Weights of a small GPT-style language model, trained from scratch on English Wikipedia: width 192, biases on query, key and value.
MLP neurons of a small language model. Each row is named by its layer, matrix (gate and up: input weights; down: output weights) and neuron, and shows model dimensions 16-143. Each number is 500 + 25 x the weight over its row's rms, rounded and kept within 0 to 999. Numbers have three digits each. A neuron's up and down rows have the sign that makes its largest values positive.
After each neuron's rows, "fires on" lists the tokens most often at its 100 highest values on Wikipedia text that the model never trained on.

L4.gate482:455465505499501496498529494457515496492508481445495535550541532542491491470545495483491504505501492519468525490507538518541523460500482540491524465508434488488497477509490515475519519489529555492463500501530501494551532449514506504489514510549523445461516529517512507555502502514476543500502483515512507482489493523476544507486455536514480498493520514530510525515508453533492498508478
L4.up482:485484449540532512504504508489507485483530493514536523508484524514501486522482492521525519492497492522509497506545484510544505471485504491456505479530477524519493543485487555528522474493533493490541531518503490496465488501450503488455522491557475478460520496474475526498494540468518487492460496491496528483494464471498515539479493509452537480490510485508471476513533493512480452452499
L4.down482:476561464526507482525482495502493526503472496518491552508475546468527512498441497475507463497491507480507516544508522507480513575535479474547497541493498500479509496520476499442494513502485521534492520493496494477462495482473444472497497523475493531504559477505509515507500523518500473479531514495550511489526500491492473533492560511490485471463491520515480517505479550479548526541488
fires on: "ie", "t", "er", "g", "ith", "ma"

L10.gate176:521487485514499494498485483541495502481488456463507505467506489499488526465507495481462513493540444476485524530491452496528464509514553535534482490501484473469544533522501510498502531533531496473466541480522514461526502526515519503452502527536553494505492519466466540570486505521504518499484464492502518508531458505517507517503504523569512533516478495523533514515524522483514481478509
L10.up176:510481522470504429484469524529517518503461478485517533518491479519493497565522482525497489486470491453503493515531520486464469477510493509516516484527499504447518510538508510496495499495507518463507510482532502490535514514496529526505506501521514467536503482506477438470473526525500449491472490492495493542499535495494506495517520502485488500512529572509514528510532504496527508548497
L10.down176:534484470492475497479489502497508482488499488455487638513513528485541509478568459493541502505483522508571523489495483503493494496497454463507467495481494506479513520545494474480555505468489517451516445474505493489536509490483482518519507476492481503511506516495506536555528517521492516488514515496506507509492496518470510490535511492503502483545503537528497537481499539508490501547511
fires on: " re", "ur", "ac", "ens"

L7.gate55:510540536530520532475515527522479490502447532524496485485470521508473484509544495480548513527535486528499507512505508523486450474466535552497497487461473478554493492532488515523475501465522512535534484541535437467522507515531487523527538506486509506503511478517490492493535544500512493486493524482561530485474529480492469468519495519524497490505525545445505504501482495542481533487526
L7.up55:492506520508521521493506519496549479554475480478528529458509502474509482497536484490478486486515480494500511467501480524474468471550480464504463481480484483467520507472456516511478505515479491513545491483434480499459524507520455496475527506539469495497488516510499533523547453534517486489488516470538498501451526459485531485479488574505546492454516479491493518486489491547485534465490
L7.down55:478509501526524495510505485498504495490479495474501480470527496485512501501471503538506576467467477481549523527467485451515496501543464515450516498538497461529531528483519479447510495462498460474485522547496520508495481489445474502525446518504490498510535476548471491472493478487476491472467490474516493468474537527475515501488481518457488456512478522481497488465495480531502516516503
fires on: "ic", " reg", "fess", "ag", "v"

L6.gate79:529520516545507480469506528496465521492544450503545472481509519486526538511490506478513517491477512462503443513503532508502509490518518535466505495465446477487531480501469459501456490511516462527480495498495509493519466545472474500529499492470517477532520467524507479521495529509475501481491519505475469521452503532499511492448533514516511496474489464509505502520536498477512491502511
L6.up79:519479500503520467539487488497530459502485518515471527476516511541547480465482506507505491533487472508509491452487506477541531501525539494476500481443484553483527502493472531499520515492466507487488493503490483493493464480464536494565491496510490499477468522458496499490520516513479502486507447510518492530507489526482565528514488525537511499521471487451477525525500506502487496483495
L6.down79:477517481469511540503489576534514507558500500512559498524499469528477458493508497495487508533511493506474506497462493465467540538471519460480505484465469507562501539449503496489499477505474498492448458503503537514501516493491491456488497534512498511503516504481473502546530526509464488544510469512469491475508587517481500498484516524488510481534469512503528472484499502542487472518486
fires on: "ar", "er", "ud", "or", "ter", "our"

L7.gate76:559521517512510522515517533453489507497504534576490506486507506500517537515471462542506503523474458497469486505476534492480466439482509478532492484533516475517455497481492476532547484498492564466456524527524470479507515506471541486477455510494492535503514483486526495497483523500517511469483483510511482480510482484497467530563511520487525497477498519516490508490536521478476547501549
L7.up76:506497502478497522453548513481504482507503473500483500495499502498473522493503498505512533523458509480484507485477525481496488491476514557497490454517479505519479479508503474530531529485534540494527495490468494534504502525500519460510505527516502474506542510481517490496511544512499526503526467520549500503518490472502478505499506508430506542521505582465503482508476532486535530507494
L7.down76:499484497473470532495471451494516507505523490463544514538499502520501460482499542528461486444524478475500478512496484499471508496489472484484478498514505486540518518495471525487511503499489423489467512464483471468486533470474536514501460508489482477496522473493522510508532428488464512489507482483443512457520562556496512447441451521510497471509501491497504498503516524536507459493494
fires on: "e", "eb", "ab", "ou", "anc", "re"

L8.gate167:526488489483476504507544489481500530472507491472488506461463529506549506531537460497523540523461490497503459483516540507493472506493494502546524477512495500504526492467504525499499504492453494483507510506516517519498490531509479521509492512486496462521511466502533515478551482522485488518492472530535478535478466504539554516476512581478517471527515531483474538567481512482466489472513
L8.up167:518473518476465536506499526509481471489522519462477491522490500543467505511546526516478475526475479509501480509499520462490443515521490475562507505470483493478508464474476505524469504495440502520504446531526515519506487495503535484513489484479484500501456483548483523436534453513498471482471480494488509478503513457471528546473510466517511488486504491493475530506499482492471499487484
L8.down167:525474517498485480530546511474448501477527505474491516538518515516495472463530540516468519514482508472490497479493521493502494535478488460530514517501504510496490467508513519476475473487494496482499477504517484480459459527490524541486534468490492501538528493474512479502503514485501502507521449482513546515518482469516504455500541504495514502450522518490466545510476462458471471468449
fires on: " se", " said", " there", " Mar", "c", "re"

L7.gate399:498502511556462481479506456488531491514444504478487536522465468485533511516495501536540477495543496536529532451472552496497455479515545506526507541508554527511479475510483502514535486524500532509466484493482500488466523514530480489511495514481490502511458515461538524478541485511500497542503473446516487473523482530505513527534530523499525477508455503513500492557487500514484516488465
L7.up399:481525523546496477527544513479503501495536463454524503508471478484477490495524517493501465459527490544501528501473497487475472539529492490456490487514521557498474498476498518495512514511546477483514456511464492509506500531507495528508554492479494485542487535490516516484534513429519505527509470488530479492564525523481501475527500522508503509501508500511519486504504474493493512486498
L7.down399:489473484505502501549526496487443470458489512497484472489477514517505538452484507537483501536500492508467511520511471451537490505471501527544505514504531498481556489493527503514515515466469485513522497447537473488513520527474473490472519522463490444507494510490523529455523491522519467517499513525487509513490475531560540540503505550504508513452470519511489507518497504517500488502513
fires on: " W", "w", " w", "ew", "W"

L6.gate456:521485490526545524497510501482465416479485511505543522507523503521478499465534517503476526485503512511538572495479491502496486497507495515520556500503499497480485484498483512560491494507502489516459490484513520505524486475530499535515496514529449509529512479499515486472470513543463499486495502522520566459475496514555507519534476532458526442466501523508505497516483510500516553482510
L6.up456:508505495529467516469548471487470512479465476470471518472525448513534465478516517467472496513494492440517500459517478493507485515490506487519491487482507459533483536483501556505485506500500533550515491527527491480463498504496466465511502540467474539484523477495534466516484511494451516498502477514520508450545496507490461507558478491498469488543514559498489521486482440468549562499452
L6.down456:512514483491489513507539507483530535530473509484488559514455463456506499515516519521454461534537462466543452523501518495496486507445527506482473514489488489509531531495498529506507503483476511495482477484513482524470481448477480490481492485465502494535519503474523510493548467511507469512499493476543520470471521513490483491497504495533514515440453512497481536534475488482496493479493
fires on: "re", "le", "ill", "ve", "ue", "e"

L4.gate244:500470513499524495482523534480520487530502474505487525549507481540473497491480494471505486513534500481543546508512451495504524477462493495558476534526465478538500484473460499471526499482465495518512487507473494506537501461501489480511492461558466505507482488480495478489568472532490521507483465517459506523471485559492455522549510506506498515485492479498443550507523503519491520463435
L4.up244:486513509477485489521488527517568488471481554491507514499546527502492535507476476466480490493462521515485516495499512487509489463506496518504487526475502497473475535505476475569536488505482504487545502490464478501499538487456502497517515444505541496490526535453529501500467540489545465502529479515514475501506520504446512540518490483487506580544507491522516511529509524467491512502534
L4.down244:480507470535475501492520516531517466553519516465535418515498470499511521533554517448487516489503486506504479504531487527519479494512504462446495481508504513489500519494474521467513482507503486508515470552517493501431522492498546520490526516463467480498515476508506471520480458478490520537511493494458491465498479496526464500544511485478502541492501478466512468513543470475452498465464
fires on: "ice", "at", ":", " |", "et", "ecut"

L4.gate42:561484508525514497525470504521529484499454526481472523565512472487472573505484517510488491520524516467479497480501509471502556482504447497545484457545501437531509486491512512481515477522476474470514499487534478519551505504509487467496468548497472480497472513442483474506491509485483513486546508465488491479472495494519491507502523493474452493492478480506474509534501485487525541473528
L4.up42:507487473506445512471462505522496490483506529456538509543522533501504499476482488538516521511534496549499435490487514528572514472511493526542489486509510474514449499511495473486521476469480455502505500492537482555494550528490506498510506530544503529482522505496499525476514549512502451529518453494523494497434473482483497489499518497501469520493507504492515480500497522480511503450509
L4.down42:507512525453537517526492520507517505494528548518560491508472496518527469532522465492498513493511495495515522539507525510457491494510551490451539507490510496491502480535506492523489494542545515536459495548513503479486495511480523572502489507467519486496523510547499512484501472452501519486519501496458496463524516509498475444470523516481549503481536495488501468489517541529516466538450
fires on: "at", "c", "anc", "ice", "f", " c"

L4.gate427:494505486531473540490543524517494507501498472483513522530524535531466481462428510517561502542500547487481463498514530490459529463549462478455498473466456503499523489466535498493493500516514509496460468476526547536510520470483501531491502509493472489501529458511499505493504494471525510475512539508510509489508497467476504517485530490488498507530485475527479501595472476489483518469464
L4.up427:509465513467461481507497550522492501492510505535478521503501474510502501574498515471509507489509502471556516482539485523460532490449496514461501491518505545540549510504518527505500456486502486500479478487480459494516487518480510527485539522486435541482467510507475495482468437516487524508499458512461504526479526521538541508485546464520524488543514479519540479454481483483479520487496
L4.down427:433517492513466515495485512503476543508509483506540482513511483509481500468484513497475483490473562530475523477517550467503523474539497510501515487465510476504500492526496450524511519494521491497490499497492541473499518486418466505525542492492465454530517480516472479473492507527467465542489496480519520439480499526464501533435488498480491544472466508510476466525501479517520528498508
fires on: " res", " Gen", " num", "oard", "olog", "ograph"

L3.gate158:537508480542530499506451496541533513526522513513508545510524511492491536545516477455529499464520458524525485504540534479489512481523490473523491512515508489527478550486523501560472513442469514518467523484488494549479487547538480528478472492496526504488489545489491488526494511527468506474467512493533476487484493468538473530475497424520498524507530499488518510499535505526495442482476
L3.up158:525534497502482517509428536553528505496503445512495538506532516510495531487491527480505482515473478516491472493508477500516504522503487463526498518515521480501491511466514537511474545502503550483478494494505545536526497508500511469480479499521497526517461514481530456531467456530501496454520536540552509506496471500526490465465542488459488507518471522480462493525527484510519480474482
L3.down158:492494549546508476470537515454484516478532506510514511529467510484504494505538465527473511475505479456536520480485511466478521496498528507505577498494490512506508507494528501492510458455505498499512549542536475518498465505486521491516491480488525490545545488515452514509483519465509537509508463474486520465488533461446529488483525501469505497478501471473491519499506524480504475538498
fires on: "ip", "ru", "it", "anc", "ib"

L4.gate406:513531495520532445509500531575520528445485486545500508453497495490476479523505492527538501492485484514529452493468479449475485526514511502501496527513477514515502495474496485444521526447494517511460474495487474464456523504513555508475516502485499501513518473542480539496495497533506536461518530454502467498470474492528472476468493494550493480511485524484503499449504536478492524494524
L4.up406:512482495485516509500495515504514497511491499517524522513505486534505511465462480501501510480504491487513495528460493507476476502493467547499507485478450461498501536480488490473547490483519500459492502503527547551452514472550521557457521454470463485502489511470504516486522450501533527486488543513439485541519478516471491482518507444458461490519534521504497477511434491487516566500513
L4.down406:460511524490479507530509487489478535526553477500500511487488492482486520538512463469525527519487466503466563469549445495533490488491442455497517468493507532520516484472516524500468486540509500479476509518495513503462481517477524478516468482537517520508464560447465470524497543523508467502488498473486501515431511504493503473506432528497495549507506536517525476521525521497560498508465
fires on: "m", "O", "F", "p", "v"

L3.gate184:477424476505492479461528464508507484500518493493540493506492520509530531544493482504528506492498554471469480477548491511473503466454483472522475490502518511475472516569497467464500499472487520452493486491527510455463512494487533500524507462473502478539471557479501503486542496525518510484494508508504523542492480471522492518530502524483530502491505492521485458580474490495512476497518
L3.up184:518473480519488528526478484549474474546538493484539508468496518517494518495557452472470513514523507522522495462573490494505499475457494470508461449491499477494506509502505495484483530481490535513470498502479511523488504501491486478499525463468499552525507511449501524494475521535523539498488474517556476509497512509450498477462508469471498472475518494496497478493497468454538491519524
L3.down184:500525514474510450480515522474521536557509501480463502519473526515503486510480506467490487482451518491476487508429508512500477519476488464564498532522488503494512524500481503563565499525489502519502490422490527511509528488490555514463541516477504479453488473468535491501524497505472460482463519474528522495509534513556478501499523476466511529535489508535495482527531543533489505497454
fires on: "ass", "der", "us", "ase", " species"

L6.gate27:520494515456482502520532479544532497489473497507507487498504497503490492512492515474529484472519453505533470453522438516504463499503515452479490470513537523490511465509486515548483533502481503521482516500501491509481498472505497495441522479529502500525512433519511464502555511504479483530508487531517552535474511523530506448491490500518509516486531545494442447492530532505507514491472
L6.up27:511521509463475490457471524553496497482497525512516505511503520535519522532517536485457514510565474518517486508513507517527478521482490509465554495463484478518517445499484556517484417499509491511476469480490523533494490526508513489482503501477520450476507494538463480494497509509452508486485512525480508504520495508497486472505524516473510525508525466548492486478513501522499556521507
L6.down27:495463483475512489549534448465497537509460476477487554472463465480508528455463500507495490500475478517521499515520481496507513463513465463513454501541511522518526537531524456480480488483536518481513469537530465498482505499518519515503491466512485557487513503562513506473480538481553508468510518502522511507480515537506490469455469474505507493483468519507485478539513459470516485487489
fires on: "m", "g", "t", " m", "ment", "l"

L4.gate124:498519520508492471504502500534515483504498515500486526537483534454520473500450479523543489507511475530513483508514509490518496499483526549504513502490463505510490501486523479493474495468515473469495481521507514478468501549535548490463540477507455487494490455489485503539512473468519497532527527488539528516518488492540499526533489475483484469510516535438489463505496465500510499448515
L4.up124:515485518520550498491497463465474488492478493562542488505514490552441513483465492542518498477523453533525473526504494491494508479509518510482500530490496474512512525473511519478510490504504502518518499493525510510503502506520546509522507505528495492556476497494542458451513478494489458498516496441494477510483503478542521512504502515473463517523465541461507469502482526497458511525481
L4.down124:505502499510500503467464504492552519505523520497449453552527494428527552502532512497480481500483482486498470502515477513513502505484499521507511496507532483495477526498454482487507479462474543489493479488480493483488497478480526476500453507462521546482500538471467499503542493476487514480547489500459533513476508528475550473454505531537504535495504490528496529520531528487532470539499
fires on: "m", "p", "l", "gr", "v", "ms"

L7.gate464:540526521494527499514516504524478541453541452515527520483498521462520493490477504486529489463499492521541521518452476484483515472480459511523462496558522499502506515509482507537464537489525503520492528503543509494508522487507487465455477513479498527524471489518495474520510520571502503489501517523480549520429562479520473496468531527484486545497521510485482503527498555489527510486465
L7.up464:531536485515487457515471466551513519530481504503532485487497492487524509473497515470489487518453495513482541507478465469473474488506515469465500548493500502499465517477540485501488462483472466494476529509514493520439527479497475504477508476483458493487554479487518474533451472539513508471522532522493528495492480479484489495474512522484460507449498469489518505496555488494504506469473
L7.down464:498521534498480466503499480473476501486528487483489482520499486484520506452538480474498549517494524519554543512501503508529491475513503501461510446495534512536517512441500497537538496474485473487512532497508509497512499516523476550500505511476533541527525488529502481485524513546463475465530455503512511512461528519501549502528484479518528531469506539544512491483521490467544485484496
fires on: "it", "ved", "|", "i", "um", "ib"

L3.gate199:520512456525483511501530475541516476452517477461485525505518483480481527518517516471515527506536474525531481474482542508493413490541513510465496519515495542507482537505498484519486513531520510501506488470544498527502515488488474507510532501519499512544481520509467459511473545517516536501521485507552523493485568511494511513464463458516523499474496484514455515525433492522520537507488
L3.up199:531493466482471450539515509496479512493499532484470540467547473504501492474489529483474493493527522516461505521488492489486463508510536530486539522517531487501483507546487476469575493524487485495524508454473504497456534509439521466488507516507503515516483513498512472464504481522453502500487473516538497477477500480487539496488535514516480535524468537457459535500483504519517530566496
L3.down199:507521503493476502558497535484473532453489484495490520479481516497488487551510471520540505503506517507489516523567478482518513542500541517517492516452502490481468477489470456516496503475523466488458525537476507518474501480497467530480496542458447500513553479484523522500506472498509465482537515528510514501508498507511500489540506518495473520470514473494497490496484541504515496477499
fires on: "ion", "o", "D", "W", "ive"

L8.gate449:514485529491551484508513492501470501507471523452473433478462506499488508511485500508497500492476507508504486504482475479457468481483495508519502483479508482434541486476499534525486496486487444484468491487476479481475525515507490487492481531505447483507491497493493488502530484478522502491479495498522530544537497514506512488493498497538478494480496533470539550529477530533465466423503
L8.up449:484496523541504529524467521569466522490487503502518476504503529500479462488531491498524497521489466516475511531519514487512511510470436534521500465462491500536488508521486488538538485489483499504535509526459496535521509492490555484474529508529543511502455541501498475501488510482458477515506525500487469536473473453518522553514516505503526511477499474520543511525534541469479500483487
L8.down449:510493499493495486498523471477515509450492467475512582479503481499469492540519497493467499479502510452537525506537456455513485512487529479466546502528485466520490498473512477492476488555502508480522509505507542480511469511484459512489494547551494467509524491454503492479504510509518494459491462465519521465535508501511491496504506493466465508514508450468471506479565484530485484518513
fires on: ",", " (", " |"

L6.gate181:555469500542511502508523493511463529528482498501466476485487468471469507549488510469451504520522512480535530470516516540524483506526505523497511490469478495476468435516511502466511471522532520479542479497475520476491542497494494491504485471505471512493482505481484459523504513479555478514510497478533521454526480499518529503504463492525519471482463435480519529520533501470505478459506
L6.up181:470523518530492488512520506535488534464482517495484476431500497476491508502472493464533492466565501469506543515494540494525471520528475474491486496496470497521475490501493523499531497498438532488489478516498536494470495501495537473474514506483541529493486513450494457484493488460532491504505535510557510466450516458472515517477505532495505474461480523504503481487508557500448483531498
L6.down181:516524473502507509504463441461480504497511472513529462514513537547515470510535455510477514451518442492482488498521488446510534516491491540450509522540508505534557508519530483483509512530496491535459525500506506515445499481495466507534503514509521470520531508497555508527474480473493527510502498489513490519476486535523556510535511488463507488475525533478544503508457508554508534501521
fires on: " |", "en", "land"

L4.gate100:493523529519444524550467519476522481539497457491460506482464466497502461514493469504492493494487512484527468511490521504507505508484473510513506478453482467520501510479478534454544487531539475500495497533508502545493488474499519501482482478511491512500496469506503503506462509503490464502574516514453451446530540467487486514464550501566532487525494504516489545510519536514503490474534
L4.up100:496477526496476481528489493484490498540469458527491484527474463503478541541532503469465461500469499516533501512519451483493537458505531480472454451467491511464485529467534496527503519524512570482479505498523477507510519525451493499520487509492509531507497485517513469498482515525486470514532514535491494517542454537490498506504478503459511492439457535489536518502489494513513512507503
L4.down100:518514510461521481481510483507513502452462476420530491479474507493461488442523477511500527479543480479514530485545515534523469524521485461476495524519493486545483461502450504508458493494515470506541488508517502470488534467489467509503490543528502473492532488462488506497554503500530502504472502508508524492494512498499514482548502490510529508467530516507501474515498497498513472536527
fires on: " |", "er", "el", "it", "t"

L3.gate381:492506504488477509562492468480513490522472481506504471516471498464493507454494506472493507518461499480462484534511523541493481513468456510499520481504475499482541494491520484528545486558545502490531508545492502501542498510505528497480506496465511470492484462520449452487542517539481488505498487503477495517542479527444474498483497490530500477473531533506491539514500490534519490444480
L3.up381:502489514529496495553515505512492501518418460497511447508467495487502499440464491475476481524491464471467490489488520507524507525494496526539511476560482477500548526497513494530526498512511475512487484520460485500535516508504501481445538503499516455512513513499460479476541486516480486519526462481465525502505523486496480512492524482530516491473515530479504521524474471526483509435487
L3.down381:507513518502472483529485467507560491496459493474464421515460445483517534495462539501484494506471500441484563490522480504534527483494512511497530467549512446502534524505486523517531478468557483576480477518454498512486522461515493497481518557475532447485535502537502486502508486499508481499481482473494533482495489471513515527548498501486500510469516489478504503524489496510498455471479
fires on: " |", ")", "=", ";", " ("

L10.gate499:528507550489488515523515512465520485490433485503477477475520471506520516501497447459506529489482477485484511498483511521522484523514502523544529501471464549491463538490522505495452508490484493481475494513545494491549527514524524511478527505454533484501513521517564505505499497492454533477510528495543479458473517487508524462541496473486565483540462514492530509494504526499501529482488
L10.up499:518511521470449536504543524447523496466501496494468526469542503516523526514514466524509503506480545465517508511501486495502497485513484500534494500488502501516502549496503550483479475495451483547469514530532536478475513457489501469475537512459495527444509478510477470439496466549485521522444500466511518489525490536548552505542537502513529462502492484525514522506470506472517507485477
L10.down499:520492495481485506491501511481484490532457514536472525518489515477501493491520499468485492465495469500516485515555516463490465510515507443490488519495472504484497490512524512524507461481481455501515452520516482494481511495511593526503492526500495491489486509476549468513531477470488545479502505475506556537497487502499491503518486490477485521498489534471456509495473479549523489474461
fires on: " se", "re", " qu", " be", "r", "se"

L4.gate119:495520526492461475530482530520482488481490482477440485530544478517513465507488447522492481531465480485543556512509510487544512512487512477550495549511517514481460466459512509500466500520505476516502529458542524497467529545508454493504509482522489501506489515470484469551505493491509521498492451450480523521504531469482494486508514515457497452443469492556488471522510481503513550479507
L4.up119:526507503496487480526493509513496477475502558473455500543492484491475474482540519530452519549484491507491460482523513515489507512472540496536467521492520509503478477505541528510477488540532484498475508493470484496465498493461523532539510499514516459553517488538496503501507507510528513473476444500504509486486513469452509480553488481511538459506542481504507508562478475479527527498494
L4.down119:479515520482510524454425520465475509493550512511545471453497500460461509543528490472479520502468518481493471485534485474537504481490517501463479517475518459492531503516451471471477547503509491526512459566549489492458471480506497499488490525490512516521525492475492479479486492531434491489533487495486503491502539506476459459547518515514486541534499508508507486489490504497492527507519
fires on: " and", " For", "on", "199", "all"

L3.gate420:473494504527503468525456495513557459524492514502494499486506485463519493523519474464517467494484487472532494507455528480514515500509516469521485491504463461480512541498466451526509481518501514530519507511495448493541478453480524486494461490451465458501508528518515492548442459544512514495478486563492504505507503527490529513493496505530539487511526505479521461477548525471508482500527
L3.up420:530491518499422492514503544518509522488523487516498480516483487499480482523492488494486510516495488480493508461524525539476528501467499500528529514492464540458494537473515513506475562504477540518479503477487517478500529528483501507466465519457485491523467480512522497526433485559483464505467514518453547518481458453490532479459468464484446467486481487516478515530485498506487507516533
L3.down420:513458466508545516496500486490558447514491483500504488511526488512510492483511519525463515482480544516486465549484521517527481502525481507476472487484477502513514504571534503498530463509513482481510537510534515501496503507501491460546464453488497493515529507492495479503522538453534500496516520488516501498488506566482494509553531478462527521484509462465460513483543499497498506470504
fires on: "le", "it", "t", "op"

L10.gate225:482499503518504464495478488501522491490529483501494509517483478496497497518560483558475426473471496488507512523522508468486552485477504500480485479544520491489490487534528505519501480516518525442493483487505478470485445505515485519539496478525568482522541484514473480536496530520510507519482512487486527497532529462496525456463501486521516493480536500474517531550462514491477520518499
L10.up225:511534481509526524462507526512486491498492536481480497475502491498459468543458518494490507477479535508472520501532501502478481478479473494517489517485498486543493538518514484516535480510460499539490468492472468527479486454488505486497559494525504472519540520519516489470495494481463551547489489514502533506521469450545484514533501502550513481467499501492503496444557529520482467452468
L10.down225:488528490526471502478513519527476476471498537517529558522482532460510476497497471528506522482466483543485467511493516490531509454538482520463489517510441494552513539463520534517467473502502496475481444500494514483529476532528509521514506508485462486479530511543472499481520536516508493509469447471476476494470457478483483468492487476513478482593510479515506474499528493501494529513544
fires on: " (", "–", " v", "est"

L10.gate114:486547504492541482521558456473451497481477509525503531523526520507531519542526495510486568502496470488535486477505482549468521500521448486470498526478473506553500538509501496482495532479512478509484509461521517500463501513486502516495481543499524545525509522527489470461512446468533503508508514527516504515554530504478510467518450520495453495489485489467511470514495507449503540487473
L10.up114:505534462489503468488471513475524480523532500527472522482534519493508502517516553500498502499536512531574484506494462497492488521485483496468485443485477480534446554479501526532472492467474487543488478479537530507458528495491518530482501547510536487487484533487513466510475508513487497524489493519497476496470521490507491471501515561469497502501498471511522518508489465490498526460508
L10.down114:517512505461516516505562508484514468498479445472477508526504507444485510531505496508467449469468517499461515517498461499489474488504495469490516456468513517482512503465456536519487505488468474488496506512537477519513504483488438481527517489485463535481454495504487519486471502482491494443471484483461492496530493494510482488472496531486489520444474477522488485551487485488500472502501
fires on: "v", "k", "re", "ter", " World"

L7.gate430:466494478511492485515524530523511481526537515506538521470495528540470503543481576452469508516509511493537492500508516511502510510513496501488514485477479522462462441457537514493521507480493481490529522482513504480482545466512473484488499509529494493518469508465530518521506515492477481496484486482526501484500490471479538489516471490495550503516533456496476543464504525465510524509498
L7.up430:472517495516471521493475504496502515472479505514550500531516530540481544502511460514476468521497510528495464477510459513479532519521516473513490537527489472501503493532492472529539538526465506431508492488522525568520490478496501513477545488504512494480463499517470494503534503498503519502537450499460520532483457488482531536517465506527498494497544465503510476463492491554521558505488
L7.down430:485500512528500488477528500510493481471519511504508483485486521505492478518527546482503478494507502463534537530506492545493477490468549451499479493498518477451441468480502524481500509460553539499483515502504519554498503500510467506484503478504482522490527488496502481496459536477528482484487491495529474450567525523471443439501509474498522515548478479502471492499524502449493477524519
fires on: " com", " app", " act", " writ", " consid"

L6.gate430:494514513523473481516505523531524467510513494513514566493524484526516516518533514500493446526524506471497555501462450521483529521504529514507534499448500494517520531472486469535508477443498489477501524516503486488532483496509532486502518515514463465463492472515467524495508480516537508481489490502490484448514491495506492481562521524507506475464484503465524447506485535522556476494527
L6.up430:499487489507456496510513502485493497509477488483479493498517528488470517485515500489478512535505520506487550507542475554518497526534510469525491448478499498537505495549500481494511505475483498466505506471516514511501487561507508502510485499549458465489546493519494477501526458512545543492470439536514509518509489439501516508479503508446500547476518455483562532496506506512511461485492
L6.down430:479494505469499524524499507519467478505535468488483515468491475486474546532445517514472467470494491486488483536537580533507522468529536497499504508498522521509505509494437527500493504499527530477539517517529503479521496524510460477489538507474543474529484478504476520510514491477492527532463561511506486521504519496515516494530479486480515517487525510530521516481520503546460471517522
fires on: "s", "ill", "r", "es"

L8.gate43:519489512473523516485482504497489526530511469550514522507512501502483527503469470480493488495481504506527474507535473538526523464459489491495489513484495509499507508514514470495481493505496514501450515523481500504471499472493520518518504463525576490483492446523487505513477537496483511480512475481478554504450484537507534489495488485487513513490507465456494518483526481494492481504443
L8.up43:505484497479462514486468504533510543497536533517499498492521530492520536491508489516513529458544520512527512495482497496491498510487542492458524520508483501502518500482460503500488482475520455503489534515520494480502473443476492509479540481474478489476546445496470496503471496474491558512490503509493516522502538502522541482475535513501519544517562506525496432543488534503496521508480
L8.down43:533493503515469453523538500469510510496527484485506441519501458501513518507492542466482497471516523492441543499489520518522469474528487511563477457454497444496499513532529495518472493472503507503520516531469439510466487466489521484478501502553470474491498509503462499464512485504480536517510479481520514481515536468518515485503498499486522497513490457507465480525491488478506502467512
fires on: "g", "S", "it", "ig", "in", "m"

L10.gate148:521507514482489517501474568467488496508529504461535554495492523540478477489483491470494520546511507466487506507508484502531534500529521522495496502466504520465506484493506474505498502518521508530493497469493531513494526539507470489533523516463481487520426465464470478498500489486466538509502500536511514528522514528483486513502497504500485518523492515561570467522504451469513476490496
L10.up148:472511507519467487476520511500487484482534512487483473494454505501539500504511493514447447504499512452499481532483450516512476530486518509485472482474514497482518457460478471439506503546484522488497457473530492517465484487486473490495523499526510465495519500477454473549545454503474524534544499532500507498473519492497505524476501501497489467462505474489513464508494445466529501485484
L10.down148:504511489515466517489493478501510486486526549462465453477515503484510544567544556521501499474435499486520501449511499503510500524472482491510525453550510415522563482488527504485457496487504513517501473484513511524494522473486514478520531496516487480496508494509483518496486474500473497498535498535496497494478523461466481504490506494473498534485493497508480483491492513525550531491493
fires on: " and", " &", " For", "our", " for", "forman"

L4.gate483:485532494501500480476500519471507514506527456520535509511529508503497446462495484484472470520481485500490471454509507496522500489529523495506514496502480477489499480461456481500511523501504517443480458476498452506528500484486485550427512528544480488479516511474530480494466498463515479515500515565472512497480525470488496490492480500488458499512493544531505525503497533477476494494486
L4.up483:491520498480473511458496485446527507500521512530495507504472448561461519500487494481520525545540494505528499452484479520476502475505552497473487514494488472519536522502506525470528529512487513462489535525514494515450451486461493497510487514503477482505488476480492525483506509492475509528517468518496502534505517471486531503527449492476465544473487531484555503544500488507478537474518
L4.down483:473493500542460484488518531499479480469495471547536495464495473543473503492500536515496487511491505473484477519548475542438505475481494532480481507505503476482495516525509481523486484472493518531509522497569508516440478515506444539494480474477500462551485536521505472512526503508516475483510506481545530456556489489500448537478474523487527504489516524499550445498501443494476495507473
fires on: " st", " writ", " act", " inst", "ess", "g"